Part of a small language model's weights: a variant of Adam for these matrices.
MLP neurons of a small language model. Each row is named by its layer, matrix (gate and up: input weights; down: output weights) and neuron, and shows model dimensions 149-297. Each number is 128 + 32 x the weight over its row's rms, rounded and kept within 0 to 255. Numbers have three digits each. A neuron's up and down rows have the sign that makes its largest values positive.
A block is one neuron, or neurons of one layer that tend to fire together. Before each block is what it responds to, as a language model described it from the Wikipedia text at the highest values.

Description: Coordinators between modifiers
L11.gate119:078173104131129104146105173111191103178141169154146143181089164098152188087175132156195136127141132091132142180106133129115089128073103113110059174097030122172144106153238131176163182147138111119176114096135115124110140111106108174123168120141166064157103131094158170077104165073113074111076162118122107185137134119135179070185129075176175116107118130117111103173115125106150091152209202089185143174104160140117145108136082065145112103161100077155
L11.up119:135115142087099113120146091107029148149190163101136102120155102070143043125160083148191191085110077119161184115138070080182080154119157139104106120144131108124138109110199085137166142123104090129158153066098141145090157098116143164129129164207136140179120130148152167154136177114136173114100143186085146150120141149128158118136123097167112145087168085170104128158138080070111080122092166156139136164165099145093161115112107104131112097103147142123
L11.down119:065125084120120127160139099080133111179152135090140070146135107056135097155104080107152138104117099185158136151138115139108097139170157146119100105145094114158104133092203108077219091117156106119164087106089192131128152072105175137130155096183132095184132119109101105143150125124138140062128178187056132101132159110127116146056127137145067119120142126172196138136129107133101067124137128136134127090141137175154164143117105099122113158102113114207
L11.gate513:122111141152142105121103152147105125122139140103148167161130122038071180099093114086134125185072076115108100092140159073141115167135086126111118131106088110174207095150117137182103094130136135093123144231191138116133099137160100181149212114171095080161112136111097134151117162088132121127129127112085156143186110134228118107118152123155116158163148162141140079172061152100121116098073131117127155133078106099163136158105124136106068140071128141087
L11.up513:108115096155154097095121110170149148142116158036139180095133124113123131124112104087128150113113079117120104118173139166154129078154060087137146145167103114145067168124091097093122133098148127138151159130114101136129133103151130120137121139131105118104169127151124175111131129093135126032180102127153111137136137154152137119088110154129159158139158160119091125086102146129140102182075182153157151146179086151122154107094076116144121146113093122110
L11.down513:136113073058135128130118138136125144161171151115202139136121126071083138140115152050148128119112043134121110081103138085085122122128117098135105073107096137150102145107135056224086129090180125143116115175217128158094131057208133130104125163168160125096057154131161165081085176112110090138071156164063165099073079070146122158092119143182107133133120108150172063145114141134150080080114176115166128089183151148085135122124087131118130133101095155120
L11.gate860:139140116139060148153168119052079137153189141137084142143127149131152138076114111092145086094141154109146104158147087058139095144075168132125092124110075136125178110150202147151171093176100129125134181133139094101098133176153143156116144116104081131153103112114116183188119176126189138150120133133130138139172138159121222118135095110171151149121159105135123113166126121102124120138148149133117125108126088133100120149159073124142143147157104150075
L11.up860:146126084078118090176102121092134021146149163125164118199112130178112055126173115137072079172118136161099142152131145125125140125068088112142194161097131132074145070128154117114120126128149064148121113085093153097096095151155129060033141137123078150135164151087149161147153148119159142164129138105129121096156097123125131154185095124132107137180140147161126148101166193112115134146177119144141106028098179136099129081174109151091105145134118121161
L11.down860:127155161124136109073089142145176177141119159098152115048093098145113140155123143161154170154102137173072091152125171169087148126175127117112137152151133144145139112135072091153142163117106117132142049148163162098138122145159108109169127120082158130093130095128145122119144161146087151151137118137150122223109124132180065183112149171059130109145111111170119046105137140163116111151151135106106076163154158203161164139133135109174110136131134085131
L11.gate1132:096123145066101122119119112097122134128171143156184128093179139062118061113161138121132199150114157099136102108084111083128109183120140127187117136109027098201167089119176068148103089098127116122188096116099131125120095114104120175132111116122136055077166131072156064144109135091145080123136175137105163153151163191148086084187154162137117154104116193169112082156151150135118115138128175098158105212139146213142095150101119092165105166078111105105
L11.up1132:150112129123135111098148104005118101149171144115124158066115174145126145110158103142102182135120158132094098102140155109131113106097143113089108147140099056148127092167186141159143166076159167136110110136107096065159122106089128131132190115134107166101086084147119181131114180066140130128082150148115158114108131129177106075176103124094127139117127179110110125111147099084133058151081114070094110072170104157137210103137120114061103098107096112143
L11.down1132:144153122108145169103141069138160157136156175140141166172140110056159071176133146061172192190122079107129186158105111128129199094103160109124098138093095145156128080108150069135075123162127129126132128133039159114074144153156132145140105171175218128115102124083153046137139165148092058117123134087086144110109017137121149166136121169146123128152052109181089133122141215133151138136096133144142155181098094161162135167130132110159121166164092118134

Description: Mid-word fragment pieces
L9.gate1134:111080130071133134174142096055107168139184124084100138145115104163147124129167145099164077133114145115100121157167079082150043179158128087158133161150103103181170076097134119149135118104126120090107131115128102129151148184114153206156168169139173163149160141116131180152109137103062180102082133126087140144154149131174147128183203177176164137081088130088107099150083170095098160124142181083140114152106137123138092116121104123120144115153111208116
L9.up1134:108092073132136101131136107116120147105106114132151167142156092167132091158111159135176148137121185135173122114107100076162121183143158116134137160171051122127141077102121141132077091101070101095140101148125132097112102146142168140057185081147117167141164140168113152166066060092111186222090136102171125112153122181136112152136176169141175109137128178112080144099139138126146139140156136081100179107108138097082107118112092105123065096135096137116
L9.down1134:148137101171149164110122151154160140103119142197148090143151156090089157158135087160137164136158160155173107161149111107172152159184065173085082137163055101085145103162119127086173095065111175141159156146133120146126079140154156068134144154173105108080133144162145107097111132097150116166110159108172129120142089133154150112140108116163147068165122141130089096172105168152094156148099105112076151075102147130110108109175097196112149163124134109156

Description: Possessive 's and linking prepositions
L11.gate225:185126164081121127130122107128166152107177109112101143115078074118140138099148100112177142185150111147068131152095097115140100130129115205136153120173154127172089146125108096132156123141196162103072102195118069136154151167143095157142141123152079110086067110090085117124110150094108153132110072127085089146105169159141156107145141100116111154196107100154119137099130124165146107095143098093195080121143149164100018148107116145110156102177086176162
L11.up225:099125138088107107066129136165071171166161109172127121133048132123129075100135081186111131136144112156105157132145128121176115075131142147070148112122180190169157132141140139118143131142156122106122213107114093162112181093126121130140123131067139150153076146133079135166091093157122105154129118134083145148080141133085116137111153122133105107136153177099091129145105126113136108064189171089147141177187129173178035121123152198085140116118105128099
L11.down225:135100136115160149165130131103135144118120039136187173149162165153107078157079140131122109124120117118103142113139196115178177130105140179087149105138147148127103081136174139125143175109218095081105075153123132151158125109121175113118152124144130140083117065082160109080135129092167146141126083126138138079091168166169130088073103175169117144133145115103115125092062130175107114183157131091119211130126078124154095117169108089111127141100158163157
L11.gate1087:095071128113079121184132100136170113103155107079123132158128156150119150104107113145164155167094157130111157114177151098121122187120201099130155138082106093124113157156121061100132071077091146123156109123161193188172142044111152128114118132115123099154110160108156136127111110134159137137134142141150075137109099085150108149117158070086198102123142159132106061158171129144097171105164111082079085118135090115098132070141180155115130094101096110128
L11.up1087:125133098115153158137176119112143125127100188069070123157092126156138150178059187102149124130144173130121135122126114084117116126143121134185130196103138155117084169114059175132120084127136086141120141103137198137133093110152118116197188115116104105138061159153146171134139104117183148133109100072144077158150073105081133163190106096122212161190099138106097098145168059077120122127183098068098122093203162160147109119149162086128109128132133104165
L11.down1087:175132135129128136086127141169140119114173157183135169149151125098170136154173091108134153163133122092103086121078107145071131165122131137104121090139144119095178104137138124142065118128164128093104191148104087132105103150155132144094121108148130158118123122116089135113139157077095045103132127146087145151108168160106061134070133143144108077100157107183159133123107137184143155141101136074131144129139149186124072169124112105138126187183078077145
L11.gate1171:106140111088064165109152168156077154168138164144167142167152086141147191122118107144161084159118136073126176095193054113119090062110108184115094112130124118049141147156134098171081079174150127126141119111150131194098149163107082165177079146111084148154088151123101106150170167130090118105105115110149104141133090081111176113119136164117142122109094076105078120124123036086166208117148086055152143105115136158196065093161077093144130161096117155154
L11.up1171:115107138158133095167124147126136096139126122079163142109142137129134145146129141165164177116132117163183152123103171083156129142112126194151137122188137178138120100087100180118136179138199150114088154150144156163151118091187153112133143200143169104153114133102093105126108126155081158148138133089128099097114108129152084134131140115109162143179183176157098141120080132153136152107137108091126112187162110183142170171093161102142191093150111206116
L11.down1171:118188123115115133143090169137133151112092154115116156111183113112162144118126089153136145125119120137090187122125154149151092156117082095162120077137153123130185089117164136067150165133132170063131170121121138127169138096180140166148135164123163119145142136134068176082097160189037162064138127172103121134098154146145177123121119176106103116119121131099070157096081159110133130152148090125187121114162118126162169138103122108070124113147151136131
L11.gate1205:148134132139130122090180119129090079122148139109158136096154067127156133130168067110134130138072108108136127078194146107114099149226140096147146083156064123104138128136112096148066133110149073119138078098153096178140148140136107126158154074117124149176127171154077171162125217171132172135068083171126113135101105134190078128102130144120154135125103144215116114089144122153197147101105096066187077113155136150140093140118084153146125135131148171167
L11.up1205:100099186167105135083167146110132095131050179172157134206070111108101129104156160086057144171119152115101109081161120113136137121141064141135153150136125108092093090153121125158170148155085101183150138122201119094120127138107095135138169099144132115087110149088115164092136160124136119105107084139069098087102137118112072114148172074138170180116162108137165132128139098172120101163176090047135112156181145144122077100132110089192088110118146184153
L11.down1205:164163114105144095165123121177148142077146131115188137137131145118141118151124043152093160153130075161137154102148100114152139132124111106113135139125140151133160137099138127000156104143204077099156139100166100136091170151151127135152129132109105201156152132141093180153080141120092148073144140122098102145139131158087163121131133142102159181158117108102062109075092128095060081083157114125158112140116123137145093117154109099143112117057132132129

Description: Possessive and modifier endings
L9.gate490:108137172083140109094111169135172113111134120111146135195118136169116084161144105128143093172113117102127185085155100122142101150161140111115059136120081151165111136166127145147135193119092081082135195122166135128174107145165121096121088169138028146184139145106086101109063159207166124057145137176117038116122079107152125055180100108126137148128143153139143058121157150119153121124118187118084128120162164108159104124140057125174127120219180196146
L9.up490:113158156110077116144141177089177190137144137111088143130126102106125091140112117144130133121138165096084133114180112094098100122116077129143093143148103115138118115150114088116136130076187107130068177133107125122193135064089119126167185140114133110068114177124155130123112209196119129099134115125114105074134117091107147104162142073114156124084122084123075086114128134147092126101144125083118064172136159135145105150141151076146085131154128205137
L9.down490:089213133120139118154118096078174154088112163158126089137152174080213114151118103176095165139107112144133121165115154158113159112152137123174158153111052089147177123140107127000126102094131163103126091104131091140132104119077169143157186146100115147121130132150170094160130111122107134095093114132131174097136144093111121106111154106103136138126127091094092092141137071135157124124145069120155104143115156148108111088107113082141142163143115137127

Description: Mid-word fragment tokens
L11.gate242:114143082109133153087077152099165147148069143148152123109132104098117164104092091119149133183089168126113114133117108096148083106115138092137118091147127097095110128115118041145139123187157040158114167146135117144155171157127110138099095104134094084129179164082130144155151112070147164161127129180148113145133122138185147106138095124122133106111143159196182127159109127111100121139123101162111155157004128132108053041124097084151077105008111142140
L11.up242:077159170114102191136121162116105102145154097123079119164131097122132118183067153099207107140110087200165124175117082110119120106105081111136149049118111101121126184193109065150106121097078070084083144176136072211074106131141078168150101148129127135122103105122094144103118093131148125120053164120112127139104205181124151099148126102146171153084084121134125084127135166058152191218159154132085120160034101119181133134074084139152079118104105104075
L11.down242:180097195111112126106173148131150138074135176067151091073077092144122135136147079115080143076093090110086177105108117090107167133133115066155120214123093132073150121145146099125173113094115127159117112134109155190159144137084111132137153147134112090116174128112179141094089107094132136101113141174105153106146173126181071101157135029139108107101173141108123129156136171187181100126092168142114109116111134119137102077098122095099062093084091141123
L11.gate308:120069095108124083113129122067044111128151112140081119176119090146155105097105098145104092135124060132097107159088084135072103143100156162133096087089116108103130026113133135161138126127194090140143109106131207123104142175174196144118119163184196118123144111104188122115137115073101071141165143099138131137140074113146134101099124058154124126077093174091094106159121152051176131132110124122131168179093086103113115097092121125180169096169106159134
L11.up308:165127125125059113107116111137138117122182128095120150129072185186189140144141163195143119127136097096126157130136093159102174159078113058103134104089136175153138143168145090132180147147150092093142158121087037192122135160195162109196137104143108101132171151127151122065139120112132105162143146093114159120100108109145129124124164057127182101134137158140161077193108138102114159126122143125138079100146139082155096128136134165117085112201156136119
L11.down308:178142128107126110134147149115106153089152137122165135039099083100170173125125066126125045121114087135135120097170183110159124139111157140175156139181116103150070095171137104055099122134162100080090090120123068165085091168062107084127175112118106083139125120109136131159165115097128083142155175163125159094190074143085077062117064061140117074119085104149158115160125134134119127158182158116062096136104095145132099132088112075109150083208152138148
L11.gate472:112141165146112136168095133089123184130158100111159193120093145178160190114094121097170093159140133108130129141084114121122106153162169130074145171137105146105175098163117089175121160145140105167126077153087204132117121108125190136110135159185139174134148150165128171146072121064069130093168165123131141148160082125119140154174094154182117138084155143122100140188112103095148139187083147106132120150162142108169129146150090214148097105073114164096
L11.up472:105176171147081121130091095120086103101128159057118153128122137158136086153146108194143150142119097149148147163130155100078148121099161151214139079089172089172169149115153161107062117069148112132071153122124154145120104142140063068133114159148139119182143139070120118178121167088098135139117180123145085149096114160147135171111068078160171109110076138119149143119083129147089158128097148147164170104165142130125098149103102092135104145139096135174
L11.down472:098139098072101124084092096175104085145158088059072091146104135166115195133093134162137160124141140124104120133112157170086122112152097132115135148117139099133174112155170096182134112120089103146120123110167121202147164093164158195102108079128134173106135143096117149134180114103102136140136137070090121122003134186148119130145155114093104097114119194123122176165078184127071155162088133071125088158180115127155119134095163110147140153117159113122
L11.gate1109:193127150142144113092167140186086091108158109103128102102162133149138137156205134126130131141096122110089120151074116170143099121207099132072115173143121160140103122116141151147071154180145133142103157162187062105078114198160153125115122171127124115180157129156104156145088113137127137110082136123119121148144097095145100082122155140140106134113113112134146159094123125100117026166122087109107036084119092201127082105122106146107173196101141162128
L11.up1109:174125130161155105098113190132089137137125101075124175121111144151137178093142142137135165157123106098097191129071093106154139118185160094125129097080111094119165080184149106149117211166151077082107188099152154152091115208164124073182156156072132108160105158121123133066145136132132128132098117162096164143107164113113128112090114107074172112208130157118171141123124152116086142174073123121086121108129122143117102193169143085113109144132131145122
L11.down1109:060128162117156084113129097086164094132125129162100092087112130117082145163106111110131087104131130137153119171105122129140144129150154178161142096143143109102103120152165127055119129114095117112156111093095125223116192163102123091134182096141137153114143171162134116115105144127180161152101073119171169101094125154111138139121160149135113216169160132114091065138129149174097141093155127129106173120092130170134124155181133176087128096084149144151

Description: Subject slot before verb
L12.gate173:123160166136108175100128123079130130104165157133080153074145041177104149141131072087119139094139187096087142180161175136140118052169113134076120200125137101148116131079108105119138182098093110075129118175155139151147098147114205118132159114128085158171120163138065087104089126174128141060102125096138114121143102137109120108079161072134160110141134154177089102101124112132092134168103175026067128092132071109125160135133107125151160145130135110181
L12.up173:135067135125114113123128105084108164140118100163070081109149054149195157142160103195133106173115133166110125164156106175136142086162137165088173167105123122140129148107140082082195114140123186094128100101155102153129127133145126126132087106118111147166074096203105173125060167158135145102186158123168171144161114121088094147162154128091083094114103102170153134117167150169150136124099108193158081111187127175137108098165130196128126152189179088102
L12.down173:149156139136145132115129089141104148115136169107144159109144114101136123169113109080137166113112122112114123143133190108075092149123142111130164124111127153171119113108116104104119117097088112125177159143138180180160132142152108078084150155100177152093106108078038015071128119203140119069099067061091128170064124125140071125123122134084119144189141067137160096127103168146087104178135109100088117111120108115144147135124117167157110137108162113146
L12.gate359:117135150144165118070142150148058065097138121097115130121140092229166115179141134176081120080119100119160141189145088158126156073145154161147119139109117162102181172105121090113123127172109125069143121127159144180137133107129155116142138127090086105112108180157102140185114060183085093118095083173110195179140100107162161136147199124129207121169187128145076095137157127065110111151142098084048108110124121190124141161170071153146100073158138163156
L12.up359:191101115112144061167111129171165152084145126113198120157096167182132112102117123143132172101083134122121111123123162109211120137132126164107110118120146168144164128136162089109105082117174183094098081106140145142162114188160139169124063136093145191110168157151137129133147074161101132126185128114125110145057089110195137160140118113091131105154131111113106132024064101185160149142172100074138150107202140143093147142104124134144174101142123136105
L12.down359:103124104101139174118168120060087124163114095100164099135097082143156133166221149164164085199126086099116085096127114084114105144135122093145120159156080187093130168155124135124125150118109152113148115124169096068126050081146128129178106176137071191133106155164134088170114131101107146137112096132088117137138141175100117133142095146125145157091158108131128109111110176143084104192134139162124101105192179179112129122133069118124124112153124121195
L12.gate650:113122151088146154167102111170165081098149129068105166105132105158091171175119190154132053158118105121099173155116158086088116046167116144191061172117078119126112133108146127134134146124144124090151133130140174156117079148136108129112072149163143153120066170093139134089156118148105113087125077142090108161132083086187101141151078164127180130081191158156160130097071181129139149153095096141171095131175093119040170092124071127097191167121094116110
L12.up650:155117140173124129195167147139131070131123142215122105110166178118128095175159164146158092120093119186114176203171103102095131144165127137098105142087069181090112068107163132122136135085119113123138108162136184099165087086085133164084110146156130123152111105125171095111115117117130115149115117110123114073093151141139094081126088166155100106119183118241137086174128142093110088185094177131116162084149193087079110137075161126133145096174059167083
L12.down650:128127073149118109114163099113172098126042067142130130189142122100106100125164122128135140092156102049133076198093092115149118184163126186141149115087137156134148147155124167097114090096109119096128053156090134145117106126108128147172129140185094103091090096147196183139104137141179116115210158176127143126088116120146151104141161112112153070088147143050164075110143125150131154162098156197153148126126180114150163128166102161145118141145108145105
L12.gate1059:167134145175123219078111139148128128153109128081147103186130096165150195171098215172142115104133081106104107122112104132103141119116077097104149125126110124106130175080128155188153137134139143161140126133157143118147155143095103184140117185163165157119138177135179110130168105156133112142136135072104092126115114120155186135134162076140123025084148140152142124132124133134163118095074185039111117129117154140170118098183152110199104110100108099116
L12.up1059:116141168126129152079140094102096127101108117107127147083131141144114140138106111117126129120134120111157133061209141187143092150166075169159137178155112093150158122091150113139166141106136117100147150184162097172186098124130145122161108151096091093182097091145108085147095096116105141174146114149144126123160131206163077121120120169163114144076169083133128104129116121074167111184070120155068066137142157178133218108065094177145190139134116124125
L12.down1059:122176140173146124140093160079113095136056158142146148067157118176169079185167179061153154083130108121136129125095117166165170118183183127157120203125090156113168180132164110117142146127110135141155087095168206197116086144091164106131148119083118124055100128140125151140081113110188112107116092168130130127148142117149150073150190148083198112143127087116168057149098158101158138090105064190104080151106126126116092126145100131138139154154127198108

Description: Degree words and adverb endings
L9.gate457:181156093165132089080160160147124126091070145112096141108138124102141117094142136081089156120143115094150085105160141044127084083122114149093119160151090140187119142118160150186123119100121099155152129153081135097113123186179086119161138118119158042120097100147115176183088162126108056174138118075100142144111156151060156057128092145114093148175151153131097139188138141120150102062110165163140126111104114159090082084114151172133110119106116137098
L9.up457:153150066133128092125186180132136162177141067105087193144141120090101127149104102064069170092155080114137075039141080112133130092133125091171130099097131090136170128154138174116098096153090183130143169145168147181032096104154154090113160173103135101122157122068126109144155206152101133133089100157124167119075138147154183131097167124120124108118120168113138076177058128156064165069089135143108135087163138182126109125114157103135144144142121130145
L9.down457:123142087134115098209137127159108147125134163127105198138113175138126085149103158116139171145095136125101123082204096128118128072151131118166102163099151128116147188096151083096163155155086118113142143164131075091184118106156137155137183149124195154142092128078090102094127080170059076055156100145114151149097142152140176196100116175143144072206160137053118109160159166127074122093128175114132140130136098156134166115123166107150117143120124097171

Description: Article "a" and fragments
L12.gate280:064110179099115156152128098117162156163133144173180104167111073162132191097124086127127120104087111115123092147154143081092144151131098119134099161137121072173111114157182146141104150116097148123143064116150140083119116059172152142152072185117117195053118151142155140127081133152099145097107133143178126128124116141149148140155112101127143105170108070130126111111098102101073157153132101118141112159176101136132163090123109187128167128127125071127
L12.up280:145134076124104126081144104079151152130100094136160060102153107147175116145102129145144174156048074145163148141150166153136116162164102094148097118072080149126154158113202106136093104095079084136152081125151177120195084097139164101150111122093113146111090121091059152111054136144099112090137195138131147164079105103155101101143173067127150159125142181081140103166150144192094134113097156136123164106159106095116077098132169139105150146106058154156
L12.down280:145093139143157139131156145183171140145138157120039121152165116123118050180112168055121130130185156157127136148084173130086094123118135140165097101112065152130089077093100174079147154137098128074137118107161129168111118118105117120138110108191174100106102134088127149141133102082174146132150063147199163171148135174139128133131135113071126115114148131144132156154152160124133148089227112130120070168147163129156151127126109072105137102116174108090
L12.gate424:109150135146093107148187126143150111142141142158036128172141122038190146186101133164147108105084121109112130098190069134142157137072108115086058124173086140102170178092159119170098123132145093109138135122110172146141171133152153106112108139143114103086076126143131138149128133110083119140107162151149147210079081135128120139149116075137174196116135095177077130127118129080119078109168148082150115098062133099169134067109173063109102104126135128164
L12.up424:122159145134139096194231150154178065163069180176064109095141052155143139152159103123073141152159149130144137106043154121106148150078140102110098178150061143124110181143152124133098189126169114126133123081148100116114109091151106120154137144121098117169071137123119139160182079092110125116133191122118114176088147152125124143096151152128142132125123157132116090189150110083112075148137176082126147080150082138157135055141159138161112149035122122162
L12.down424:097095138147132063113137191061111116156121148082115083073145135084079109121071117114142111149089118130097177157139162173150132143095122150126091103097135127151150161110192146160173137129076137088110103159134143106083099140136169111071103084108104155100116093116141085154086113126160165098164115100138123115119101128160106108111124130130100132121144126133162055072105155146114120153097111147139144201101111091115121121110105163121087124179098136141
L12.gate545:169158136148129165142064091081087120188101116116133100147136085110135065136160091090122125098067164098090135136089098089160077203140111062108072107094175098121177111168202171133111120164135100155138082114083094083109192092122107206105125132131143129116093136083097147140163179139142170111025161092131090167196164122140058096121153117138083111082119103143101145126107150169118139160101126110075144140070117098136149167094160159163096088152159097157
L12.up545:137155120149124139161135138156137094174101114138071126134152089094141136126129168141101055154134168125111126107070167181127092119112156149087042131122143194161183088105202091108130148106098177175190089121139140091141110104059153151100103071109114111161118138121077109102107128122119131148097153145121102149071124163149121145149124087089116169054106073168150090179029117106137097165145109063132163157102148106120194098165098096128069159134129150149
L12.down545:129078049118173093131138091178201127158226092157182109093186084153099172101140124128087084065131064085156094078145107107140109127102152098097140096154178161120113099182218175111138180153119127117091099107179165091087105082149112204070169138147126121100166084112169088086106088136140172125070138073151130182164130131159137158140123193106102120145108108126147110091144146128133110106140174195143135095154116138142088128128116087099080086184149154154
L12.gate925:140109129056150095125133117084111188139117141109094139080118187153108135161080116167178077146151144143141148204158048143144129135073139181187126135139113178119143137105122129111110168094146152162140089121139119066141116112120121125137094170145106135099207106139167146112052125165171084101088078128177146184090153133146090073143103108120130117111096105124121077110153096108151154088134121052185125160093116120144144125127145102152092144169119148183
L12.up925:177141071146128104129153131098065119180138143164090171091062150121146109168160111119084130124134092137086108101103159152189134139135190051102082175155153180215091069095139169140122082161128131164129097115078097091145131072152097171042116118138146112087108093097169144130177101120186124133147105088142127102142107144105139112151089153101132103149125109147151108092140079134115141083173155149152132132071112143124085086136089150171052131084113133142
L12.down925:176160116122169175101174124126208144129164125141208148147200087066139155099119159166177157184099138161140121127180145090081130129086158111116162045088104124119101051086120088165095069171179119149140175152107124112108092165108126048183149165055119109167082173137122138071146126136077121111165137142117148175122212148152097149131120076111112159162082127104099144141096130129176108133068073083091137083130106102185132103129143145187157127164142211167